Part of a small language model's weights.
Size: 16 layers, MLP 448 SwiGLU, vocabulary 512.
Training: a variant of Muon for these matrices, 263M tokens.
MLP neurons of a small language model. Each row is named by its layer, matrix (gate and up: input weights; down: output weights) and neuron, and shows model dimensions 0-63. Each number is 128 + 24 x the weight over its row's rms, rounded and kept within 0 to 255. A neuron's up and down rows have the sign that makes its largest values positive.
A block is one neuron, or neurons of one layer that tend to fire together. Before each block is what it responds to, as a language model described it from the Wikipedia text at the highest values.

Responds to: Word-final suffix pieces completing a split word, mostly plural -s, also -ed and -ers, as in year|s, student|s, expell|ed, memb|ers.
L3.gate81 [105 163 158 119 180 105  99 135 141 169 101 120  98 162  97  59 102 146 102 103 144 109 143 126 162 123 123  94 162  85  80 147 133 108 164  97 147 129 143 161 106 110 139 110 142 110 172 133 110 168 162  91  96 124 112 100 143 143  98 119 142 147 127 120]
L3.up81 [127 171 124 110 158 110 128 140 125  99 118  97 113 101 102 138 117 129 100  85 146 112  96 115 121 117 178  98 174 117 134 152 116  87 141  95 150 131 121 151 109 126 114 125 118 173 132 154 117 139 158 122 128 116  90 128 153 177 154 113 170 136 106  75]
L3.down81 [113 170  90 130 116 189 165 120 169 150 113 125 127 129 133 124 102 142 137 144 113 160 154  96 136 150 147 141 135 120 117 129 122 117 137 112 152 138 116  75 147  86 130 134 133 130 165 122 138 148  76 147 118 178 113 115 124  84 120 124  79 103 153 145]
L3.gate112 [144 134 159 133 129 144 143 118  88 167 165 143 159 140  96 124 126  93  99 113 130 129 132 139 100 102 139 133 135  89 151 149  86 130  95 123  99 154 143 143 128  99 134 109 146 114 124 109 141 114 129 143 124 135 167 142 109 160 113 154 101 130 121 129]
L3.up112 [122 131 103 147 134 122 125  96 156 164 124 129 111 120 128 163 124 117 120 135 137 142  98  66 143 158 103 106 130  76  98 118 118  99 119 119 153 106  79 111 115 132 153 146 145 104 165 119 114 177 180 141 102 165 127 110 135 126 100 102  81 166 126 130]
L3.down112 [145 149  96  72 106 140 130 107 122 145 117 152 143 166 141  86 117 157 126 124 125 112 148 127  79 121 132 116 155 147 133  93 119 105 105 116 138 144 141 130  87 129 145 135 147 142 105 124 134 142 183 118 114 157 150  96  93 123 156 122 151 114 125 113]
L3.gate295 [119  95  68  95 167 117  84 149  84 164 167 150 128 141 128 130 147 128  98 133 134 101 139 101 127 146 106 133 101 133 157 127 151  88 151 111 118 141 130 140 149 171 160 148 102 112 152 135 155 144 146 102 138 100 123 166  77 131 157 174 131 186 133 127]
L3.up295 [158  90  83 145 140 141 119 145 164 156 136 148 117 123 108 119 127 118 138 160 113  85 153 109 114 136 126 145  97 131 156 117 134  93 107 133  90 172 118 127 136 154 108 139 109 128 146 162 148 117 153 160 116 129 143 147 106 130 135 123  78 160 157 102]
L3.down295 [ 99 146  94 139 146 124 128 164 134 122 130 134 111 130 135 112  99 146  86  85 137 138 134 126 169 170 157 133 152 141 176 154 104 168 120 132 111 126 103 131 121 134 136 146  90 129 136 114 118 172 131 125 144 142 123 140 119 134 176 127 122 145 123 122]
L3.gate297 [ 90 124  97 100 120 150  93  84 146 134 118 104 118 126  92 128 117 140 113 164 110 134 108  92 134 159 156 123 146 150 139 117 118 140 144 114 108 105 115 124  69 131 127 142 128 137 156 124 169 129 168 157 123  95 141 181  83 132 140 147 155 147 122 116]
L3.up297 [141 131 132 134 131 131 129 114 102 154 104 122 107 152 150 140  83 101  80 119 151 124 150 160 137 163 146 130 155 131 130 137  94 147 114 107 145 125 137 138 123 102 112 138 134 130 149 139 193 102 143  80 160 163 115 115 136  92 114 106 162 155  87  85]
L3.down297 [122 108 124 107  94 124 109 124 135 173 123 145 138 134 149 153 134 124 152 137 148 102 142  95 138 102 140 123  72 143 103 130 154  98 153 153 112 129 153 137 136 172 153 137 103  99 131 127 133 152 123 159  95  95 173  86 108 176 115 125  91 140 102 189]

Responds to: Second word piece inside words split into fragments, most strongly "ad" in lead/leader/leading and head/headquarters, also pl-as-ter, re-as-on, ste-ak.
L3.gate76 [111  94 143 101 159 116 119 112 147 115 149 114 196 141 107 130 108  82 101 109 120 154 104 113 106 120 102 137 131 130 136 130 108 128  85 117 118 132 145 125 144 132 104 130 114 180 124 102 141  82  97 100 145 156  86 119  88 129 176 116 122 130 105 164]
L3.up76 [140 107 120 106 142 106 120 135 117  82 114 129 171  68 122  95  83  81 131 171 113 162 143 128 122  86 147 168 144 150 126 112 103 116 140  83 127 144 160 122 121 150 131  75 115 145  87 123  96 126  97 158 168 150  67 139 130 132 124 133 135 146 110 142]
L3.down76 [114 133 109 113 113 115 138 106 136 167 136 144 158  96 132  98  88 154  96 135 116  98 123 117 123 153 111 137  87 135 146 118 158 130 145 168 148 133 162 113 125 140 111 170 116 117 139 118 150 149  98 131 133 146  83 104  89 146 116 141 125 113 121 100]
L3.gate259 [176 124 119 124 142 116  91 145 130 168 157 142 177  97 124 150 125 139 124 102 137 156 134 146  93 121 111 148 153 123 142 105 112 136 100 125 117 110 157 117 135 107 120 145  69 142 128  75  95 139 141 120 149 118  84 146 122 149  70 160 113 162 137 114]
L3.up259 [147  99 124  82  83 156 144 186 136 123 119 120 154 156 128 119 184 150 134 164  94 115 106 110 166 145 128 133 157 102 143 134  99 127 134 177 154  98 113 148 101 108 113 120 108 156 138 112 149 151 123 156 124 127  97 176 161 120 147 136 120 158 156 121]
L3.down259 [108 148 156 105 171 110 129 102 134  97 140 108 106 161 131 101  67  91 128 146 130 120  77 137  94 159  88 155 113 136  85 122 145 131 137 160 144 152 114 166 116 133 168 144  93 124 107 120 104 121 136 116 121 123 116 131 110 110 135 134 152 133 137 153]
L3.gate391 [ 77 145 131  93 137 140 171 131 186 109 163 142 142 131 155 169 145 133 130 140 156 116  98 145 123 162 155  97 115  81 178 100 133 125 113 152 150 135  82 145 130 101 139 110 129 129 113 114 124 140 102 159 113 160 129 153 174 134 126 144 120  68 101 128]
L3.up391 [126 110 136 127 119 144 131 122 134 138 168 172 155 151 105 144 138 101 149 140 124 127  88 114 142 122 145 134 142 145 105 183 122  99 137 103 122 105  92 102 108 125  88  97 117 148 112 110 151 134 129 159 158 120 139 103 167 153  71 158 115 138 148 119]
L3.down391 [135 127 127  84 127 128 157  96 161 136 139 148 124  73 137 135 110 101 122 169 172 140 164 120 111 125 102 138 108 134 158 143 142 136 113 152  85 106 122 151 137 155 115 155 107 165  77  84 137 117 132 131 124 152 127 176 144 148 192 119 148 140 136 127]
L3.gate422 [131 108 147 156 133 124 169 117 165 153 164 117 123 106 152 114 121 110 144 148 144 127 103  67 134 107 124 104 120 143 101 115 136 122 141 121 145 129 109 105 130  93 103 138 130 153 155 161 129 167 142 105 120 124 124  94 139  99 140 108 131  88 119 202]
L3.up422 [116 108 116 120 110  93  98  80 122 106 139 151 146 145 160  94 118 156 156 175  98 106 113 106 137 133 157 117 126  96 159 135 126 115 139 170 132 112 141 159 131 123 113  95 103  97 126 153 104 138 124 176 170 101 118 130 115 179 135 118 138 110 114 182]
L3.down422 [145 131 135 106 117 120 142 153  80 144  89 155 113 103 104 149 159 124 108  98 110 168 159 140 132 135 126 164 112 153 129 143 118 118 100 147 132 118 112 102 130 104 156  84 129 141 125 135 153 113 130 144 124 129 114 154 173 145 161 101 134 105 147  98]

Responds to: Word-piece tokens that complete the root of a word split into fragments, such as -at in combat, -it in profit, -ow in following.
L6.gate136 [133  99 147 116 104 138  98  75 146 153 145 131 110  86 173  89 138 145 171 135 110 125  89 163 110 136 113 124 179 117 132 126 137 112 141 163 114 127 121 117 154 145 146 155 116  90 137 150 147 166 122 128 116 120 112 156 126 111 130 127 126 129 141 158]
L6.up136 [111 132 144 114 129 134 127  83 168 135 136 115 131 113 107 108  94  93 162 135 130 102  92 138 116 123 100 117 146 177 145 136  76  89 118 155  96 112 157 160 126 109 147 140 128 135 151 155 132 108 142 100 140 102 134 153 118 103 156 150 125 128 161 131]
L6.down136 [109 132 163 117 105 141 149 111 132 150 155 106 118 124 147 134  83 122  80 165 100 148 150 127 142 135 131  74 113 157 138 151 107 160 119 131 181 138 116 128 124 158 113 134 146 147 172 106 140  98 109 110 104 140 125 147 138 105 118 116  84 105  84 162]

Responds to: The prepositions by, with, from and of right after a past participle or noun, introducing an agent, source or relation: directed by, turn north from, intersection with.
L6.gate241 [128  94 136 147 157 137 130 136 134 108 135 128 130 109 121  98 118 137 129 153 113 119 125 141  98  89 148 183  85 120  83 118 117 171 126 130 167 153 150 124 124 141 136 134  71 169 119 121 111 115 153 125 165 146 132 172 117  98  93 130 145 111  98 121]
L6.up241 [131 115 139 180  97 132 121 173 127 183 148 110 127 110 138 134 169 139 105  95 147 133 147 124 180 161 127 135 132 110 134 153 147 145 125 143  74 120 135 114 151 140 112 125 181 142  97 128 109 130  96 140 153 129 131 167 117 133  92 152 138 135 148 126]
L6.down241 [128  84 111 137 109 129 176 148 141 144 131 133 109 138 140  84 114 118 115 146 130 137 103 105 119 109 144 134 138 115 123 135 101 147 108 129 110 131 120 149 110 101 117 154 160 140 161 151 119 106 133 146 117 160 109 130 108 129 133 161 101  94 102 119]

Responds to: Fires on word-internal fragments right after an initial consonant, such as ri in brief, dried, Brian, drift, and on by/of after participles, such as Succeeded by, released by.
L3.gate18 [150 135 167 142 128 137 156 129 135 129  90  88 176 127 143 142 111  93 100 116  91 109 119 110  83 130 136 143 159  90 146 122 115 121 100  90 137 107 133 123 139 137 135 103 133 182 152 139 164 123 115 128 102 133 147 139  77 112 121 130 120 142 114  88]
L3.up18 [139 111 146 132 138 129 139 110 114 133  97 112 131 117  96 138 116 121 121 116 104 122 104 107 113 141 177 184 190 134 124  76 125 106 101 143 142 125 139  92 118 142 113  96 171 161 119 132  98 133  91 130 131 135 149 157 158 131 148 149 137 133 161  86]
L3.down18 [137 133  88 139  94 159 116 164 125 148 133 117 115  79  95 135 100 187 114 152 149 109 116 124 150 133 130 163  95 158 119 110 112 138 162 126 118 122 139 128  96  94 157 102 115 157 120 123 101  83 164  87  99 120 128 129 173 113 152 164 132 142 116 134]
L3.gate123 [105 132 144 118  97 116 120 137 117 126 114  96 138 120  68 133  91  87 131 118 136 117 150 161 111  97 128 140 136 116 148  94 143 109 111  85 127 158 137 165 128 144 164 132 119  80 103 130 140 118 111 103 150 130 111 106 135 148 135 159 153 164 145 146]
L3.up123 [138 115 132 157 128 141  91 113 115  69 116 134 120 120 131 130 137 108 136 141 114 132 111 135 150 134 167 150 150 114 135 131 115 145 101 113 131 147 107 183 142 199 181  82 131 153  77 134  98  97 100 138 119 160 130 123 159 128 166 115 130 135 133 154]
L3.down123 [105 145 152 151 143 121 122 158  91 132  89 101  97 128  97 109 102 160 138 132 134 163  97 118 114 129 149 119 125 164 146 110 119 156 138 150 136 128 128 128 138  93 115 116 136 160 118 216 130 112 144 108 166 137 109 160 135 142  97 194 122 125 129 165]
L3.gate224 [102  99  94 157 146  84 149 155 166  84 114 148 130 111  93 133 143 161 123 113 133 110 107 122 132 115 127 177 143 134 123 100  92 151 112 109 151 139 105 155 117 184 118 130 136 129 150 175  94 126 147  93 109 134 127 101 129 162 113  76 156 113 109 131]
L3.up224 [108  87 174 171 140 113 158 151 114  99 140 111 171 130 126 132 111 138 175 104 120 107  86 119 133 151 112 142 122 125 138 109 125 127 171 116 160 125 151 140 116 111 149 149 165 118 122 108  93  88 133 175 117 169 119  97 162 142 133 104 166 133 118 128]
L3.down224 [ 92 125 128 144 155 125 133 103 111  97 108 121 182 137 100 164 135 166 122 137  95 102 113 105 140 137  88 148  92 117  98 107 130 126 146 128 101 156 186 147 135 102 156  83 128 154 138 134 108  98 111 108 102 165 153 122 153 172 113 107 142  96 127 130]
L3.gate413 [100 119 113 120 115 131 115 131 123 127 143 155 156  98 136  88 149  88  96 107 141 142 122 140 130 143 159 141 168 134 131  97 123 104 182 106 114 137 142 169 134 116 162 160  98  99 124  96  92 120 121 105 138 133 163 153 143 131  95 133  96  97 100 133]
L3.up413 [123 138  99 136 131 113 110 139 116 145 152 122 144 129  94  98 122  92 128 122 124 119  91 140 129 143 176 100 154  87 130  72 103 126 108 136 101 145 142 118 122 144 111 186 118 127 133 113 106 116  84 130 162  99 144 111 138 130 147  92 171 121 151 131]
L3.down413 [109 122 154 118 126 151 112 160  94 104 127 107 135 151 129 107 173 118  78  83 152 136  93 132  84 107 140 127 158 135 145 101 136 136 134  93 170 123 129 130 110 147 127 103 133 134  97  92 159 124 147 125 127 148 157 151 146 137 104 111  76 129 110 137]

Responds to: Final fragment completing a word split into subword pieces, often the -ed or -el ending, as in le-ad-er, reb-el-s, unleaven-ed, undisclos-ed.
L13.gate117 [141 113 141 147 127 151 136 103 207 136 137 122 178 122 142 167 128 105 109 120  55 107 119 140 147 118 138 134 123 104 139 132 147 102 147 133 138 128 147 141 122 118 130 144 156 106 161 115 149 159 157 135 118 123 113 129 126 100 108  86  74 147 146 159]
L13.up117 [101 193 152 130  92 184 159 137 153 120 104  90 173  79 133 109 140 101 133  82 170 128 136 115 134 157 134 141 129 160 110 133 134  87 132  92 115  92 141 127 125 107 118 132 127 165 123 122  98 128 104 133 105 115 125 120 127 117 118 164 123 132  79 155]
L13.down117 [157 112 103 160 144  78 117 141 209  94 129 159 103 124  97 144 131 143 147 151  62 137  89 124 154 114 145 130 102 135 115  80 152 146 164 132 105 114  88 160 112  70 146 126 115  92 148 135 129 142 127 143 145 145 151 123  93  77 115 110 155 143 168  97]
L13.gate137 [103 106 125 161 153 131 136  93 117 122 144 102 148 152 158 134  87  98 141 138 110 136 149  97 117 159 121 126 168 110 115 130  92 113 104 125 119 128  95 138 104 115  77 145 153 116  83 115  87 105 115 131 185 167 129 117 115 117 166 124 131 152 120 131]
L13.up137 [127  93 155 122  98 127  98 112 106 164 106 181 131 158 124 103 127 138 112 119 108 158  86 105 134 141 125  97 118 138 145 187 132 120 123 160 169 132 121 170 110  83 130 153 135 109 121 134  85  97 118 157 115 153 145 107 127  76 148 112 124 120 145 145]
L13.down137 [132 123 133 114 121 120 132 171 120 150 147 115 130 120 126 134 116 135 106 103 119  76 168 154 112 117 133  91 131 139 108  98  91 118 111 130 109 121 100 140 132 137 153 138  93 121 116 121 154 144 126 179 153 136 133  91 157 135 108  88  99 167  86 111]
L13.gate172 [145 113 142 173 131 115 153 119 123 170 136  87 124 113 137 104 117 150 139 154 139 120 104 127 119 170 103 146 114 121 148 143 116 175 136  97  86 115 136 147 133  98 141 129 179 107  70 160 127 117 102 123 101  75 152 144 147 109 116 130 143 128 113 143]
L13.up172 [123  97 133  96 131 177 114  79 125 114 126  89 127 102 159 116  95 148 122 158 102 126 111 101 123 203 104 122 115 132 166 111 137 134 112 112 124 109 109 124 124 164 115 139 131 158 134 149 108 107  97 128 114 138 147 130 149 121 135 155 150 114 142 119]
L13.down172 [131 104 107 152 115 136 154 109 159 112 134 148 166 105 159 123 199 110 107 130  85  74 137 127 110 128 154 145 105 170 139 115 128 120 113 146  86 137 165 144 155 116 130 142 111 137 120 123 144  99 149 169 134 134 131  90 131 134 187 138 143 160 130  89]
L13.gate330 [126 119 129 169 112 136 109 130 120 150 119 109 125 136 129 112  82 144 136 129 114 123 141 118 137 147 162 113 171 125 109  39 145 108 171 127 112 138  88  80 100 118 150 128 168 122 120 147 104 110 128 104 143 110 109  77  89 120  98 137 104 126 142 141]
L13.up330 [154 114 184  92 132 143 165  88 112 139 138 143 176  92  97  80  89 118 136  86 136 140 128 115 147 146 142 157 152 132 162 110 118 125 141 111 101 124  80 123 133 145 124 138  97 148 139 109 129 102 116 145 107 126 107 153 151  83 151 137 159 132 120 136]
L13.down330 [126 120 124  98 136 122 113 141 152  88 142  87 135 142 166 139 147 127 107 159 158 117 104  66 131 113 122 122 125 131 131 158 164 131 147 142 113  82 128 155 158  84 143  91 132 134  90 107 117 105 121 124 120 120 166 130 114 125 126 131 163  83 124 157]

Responds to: Suffix tokens (-ed, -es, -s, -ing) completing verbs, mostly cognition or speech verbs after a named subject, e.g. realis-es, notic-ed, claim-s.
L13.gate22 [123 162 110 117 156 145 141 102 176 125 112 114 140 148  88 107 129 157 125 159  69 136 111 150 141 165 176 130 120 124 114 142 100 120  97 125 148 187 134 152 142 154 105 152 127 120 127 168 113 134 176 101 137 149 106 169 126 151 151 138 124 144 141  92]
L13.up22 [180 105 116  91 112 140 157  91 121 148 145 165 107 129 119 149 167 137 114 113  76 126 125 145 130 105 140 164 175 134 146 104 127 108 132 138 121 142 138 150 118 120 108 133 160 142 128 144 110 114 103 123  93 170  81 135 114 149 126 115 136 167 124 135]
L13.down22 [109 103 129 141 102 115 159 132  75  71 138 143 148 110 136 151 136 127 135  99 152  99 143 117 136 131 115  90 117 162 114  88 188 160 156 136 104 119 112 123 125 113  97 128 131  70 121 111 120 168 119 143 138  87 176 128  92 113 129 151  69 146 142 109]
L13.gate283 [112 134 138 118 131 144 145 115 120 147 134 123 109 163 147 161 108 140 130 140 130 105 155 142 117 138 148 132 107 152  95 121 155 166  72 136 148 125 127 119 123 109 105 122 122 162 148 154  93 168 168 120 162 129 124 112 118 117  76 126 178 104 116 151]
L13.up283 [109 122 138 113 112 148 168 119 114 105 126 176 105 108 149  99 109 152 123 120 123 114 134 107  80 129 142 107 127 148 151 127 145 105 120 123 176 104 112 130 115 172 160 150 150 142 132 114 125 116 143  99 136  94 140 130 105 125 107 141 139 122 119 153]
L13.down283 [133 116 116 144 112 111 124  98 117 149 121 129 133 148 131 102 152 102 126 128 100 131 153 152 116 135 132 111 146 144 136 118 120  81 103 149 121 126 111 139 121 119 128  98  86 125 150 121 111 149 143 105 126 111 155 138 174 165 100 107 136 137 147  97]
L13.gate370 [136 147 135 151 154 151 132 115  74 141 160 127 119 151 120 134 115 135  99 139  97 118 139 130 152 128 207 144  89 146  91 135 113 135 118 115  74  80 141 159  96  88 137 141 142 152 159 127 111 181 140 144 113  93 143 134 124  87  53 137 109 125 113 140]
L13.up370 [ 78 109  98 123 119 148 142 148 115 120 112 162 124 103 122 111 167 124  93 135  99 103 143 102 167 123 122 126 171 110 164  94 129 130  79 169 132 117 159 144 126 128 104 130 108 122 145 137 181 139 123 123 125 117 149 110 134 144 145 127 121 110 133  88]
L13.down370 [140 136 113 124 157 144 141 128 100 123 160 107 147 150 142 131 134 139 173 128 116 120 123 106 122 117 141 108 134 132 102 155 172  75  93 111 115 142 109 142  69 168 117  72 120 125 140 102 132 122 107 119 139 121 107 118 124 131 187 150  79  83 122 166]
L13.gate390 [103  70 140 135 112 105 108 146  91 154 125 101 106 139 177 137 149 151 184 114 113 144 119 154 140 117 135 155 139 120  91 127 134 130 102 136  89 105 102 150  99 153 107 104 129 141 151 124 141 148  87 125 117  96 135 109 154 128  98 180 113 133 148 130]
L13.up390 [127 128 156 129 117 130 127 150 142 194  95 104  98 160 135 147 126 144  98 129 141  69 123 147 156 127 126 122 125 106 109 143 102 173  96 127  90 160  98 118  98 140  65 121 137 118 166 160  99 146 139 125 123 142 117 156 160 116 119 119 139 150 119 163]
L13.down390 [128 135 128 150 154 170 140 117 102 115  84 147 100  83 152  96 115  96 138 147 136 109 147 118 120 134 128  76 165 135 162 158 132 111 147 140 132  89 164 147 137 138 149 141 153  88 105  49  98 131 108 110 168 133 142 118 111 157 121 149 118 128 119 131]

Responds to: Final pieces that complete a word, mostly past-tense verb endings such as launche-d and represent-ed, plus "to" after moved/act and "of" after member.
L6.gate50 [112 114 148 162 121  98 146 145 113 160 115 119 109 140 144 100 138  79 100 143  97 121 104 190 161 109 122 122 135 123 102 137 141 160 124 149 141 130 147 122 127  95 131 122 135  93  93 145 101 109 161 168 128 115  92 115 131 145 133 112 132 183 150 138]
L6.up50 [104 123 101 140 148  65 136 177  98 111  90 138 125 167 124 121 149 183  80 138 122 107 125 150 120  96 128 117  92 146 142 145 141 146 125 155 170 124 120 120 144 131 118  95 151 135 121 139 155  94 149 169 132 171  77 131 155  95 111 137 103 161 105 138]
L6.down50 [139 152 104 102 125 148 155 144 100 138  98  89  95 132 117 103 115 112 134  98 116  94 119 155 100 123  90 117 134 145 162 138 150 110  73 172 117 115 136 129 118 101 105 124 163 139 134 144 118 150 169 112 129 129 109 181 116 122 142 159 156 104 103  87]

Responds to: Prepositions linking a verb or noun to the person or thing it relates to, such as friends with, against, representative of, due to, including split endings like again-st and dur-ing.
L13.gate80 [127  83 118 112 122 143 127 125 111 182 111 121 131 148 142  67 160 130  82 140 137 129 149 113  86  86  85 152 130 124 141 150 151 116 143 129 136 179 135 100 151 130 143 134 120 119 127 127 120  95 154  98 151 156 145 131  84 132 127 157 147 177 132  99]
L13.up80 [166 125 156 162 100 171 142  91 160 127 111 111 126 179 118 119 155 163 124 143 153  81 120 145  93 122 134 159  98 119 117 100 150  92 127 116  97 142  95 170 105 146 154 149 170 148  63 118 143 109 122 120 128 131 105 102 147 144 122 177 143 145 106 119]
L13.down80 [149 128 112 110 161 136 160 155 189 137 161  98  99 118 175 153 127 129 153 112 104 144 110 111 152 111 110 110 177 142 154 173 127 161 115 129 150 128 128 107 134  86 142 110 120  95 130 111 148 149  99 130 129 120 162 115 137 140 143 105 146 140 139 135]
L13.gate218 [159 128 131 125  88 138  82 117 107 131 101 131 106 157 150 108 118 162 106 150 121  97 142 107 125 102  87 121 115 172 169 138 101 128 116 117 135 147 120 104 136 136 119 117 173 164 138 157 127 152 160 129 115 149 145 145  96 140 115 156 123 103 139 118]
L13.up218 [190 114 147 152 148 149 136 134 111 124  98  91 115 165 142 130 131 156 143  95 102 108 148 128 112 129 114 132 147 153 123 149 156 192 115 109  89 101 121  75 123 150 111  93 118  95 105  96 137 112 125 102 138 146 118 136 105 119 132  99 110 137 153 143]
L13.down218 [100 100 123 143 126 133 142 102 138 122 144  90 121 109  99 117 157 115 117 125 139 118 142 165 108 146 136 131 107 131 163 113 126 117 134 122 185 110 158 138 143 106 183 129 142 168  64 121  83 110  98  94  97 131 136 142 122  73 121 140 149 116 163  95]
L13.gate284 [120 119 137 157 119 126 140 137 120 141 109 143 155 155 148 144 132 138 110 137 120 120 158 149 106 136 113 162 164 131 157  82 130 149 131  56 154  96 125 148 143 135 123 107 106 100 117 116 118  93 131  74 187 137 111 141 148 158 111 161  86 141 113 122]
L13.up284 [153  89 108 147 115 150 168 131 110 121 160 146 134 127 139  75 122 150 159 118 108 132 134 123 123 146 142  86 128 147  77 121 130 141 153 162 114 177 104 160 126 101 129 135 140 154 119 129  86  91 127 143 114 128 136 151 145 138 114 138 122 112 160 122]
L13.down284 [122 140 115 125 146 162  80 131 152  75 141  83 139  87 144 156 100 127 110 102 141 135  86 129 124 124  96 133 146 106 168 152 146 153 161 143 106 116 142  98  85 126 147 113 143 125 119 108 173 131 123 114 145  98  84 162  79 103 128  92 109 141 155 124]
L13.gate353 [174 102 143 107  93 145 145  94 112 150 142 109 126 138 143 109 180 108 119 126 149 113  95 171 136 119 133 181 159 116  79 130 142 148  71 135 109 111 119 132 131 116 103 116 161 146 151 166 129  98 131 168 112 191 138 138 128 127 117 135 127 121 140 128]
L13.up353 [135 129 124 110 129 122 128 136 139 150 110 128 135 129 192  53 157 142 123 126 116 174 170 147 139 103 148 152 143 123  72 180 183 122  83 125 157 137 132 105 131 142 142 119  94 160 101 130 109 142 153 111 130 115 160 144 108 107 132 118 145 105 117 126]
L13.down353 [ 95 121 110 166 134 132 109 140 114 124 165 128 104 144  96  90 124 139  87 137 111 107 129 112 136 132 112  90 141 150 122 101 161 137 114 129 166 105 128 159 104 103 107 104 163 123 134  92 142 117  81 103 104  84 139 111 154 140 123 107 133 105 117 118]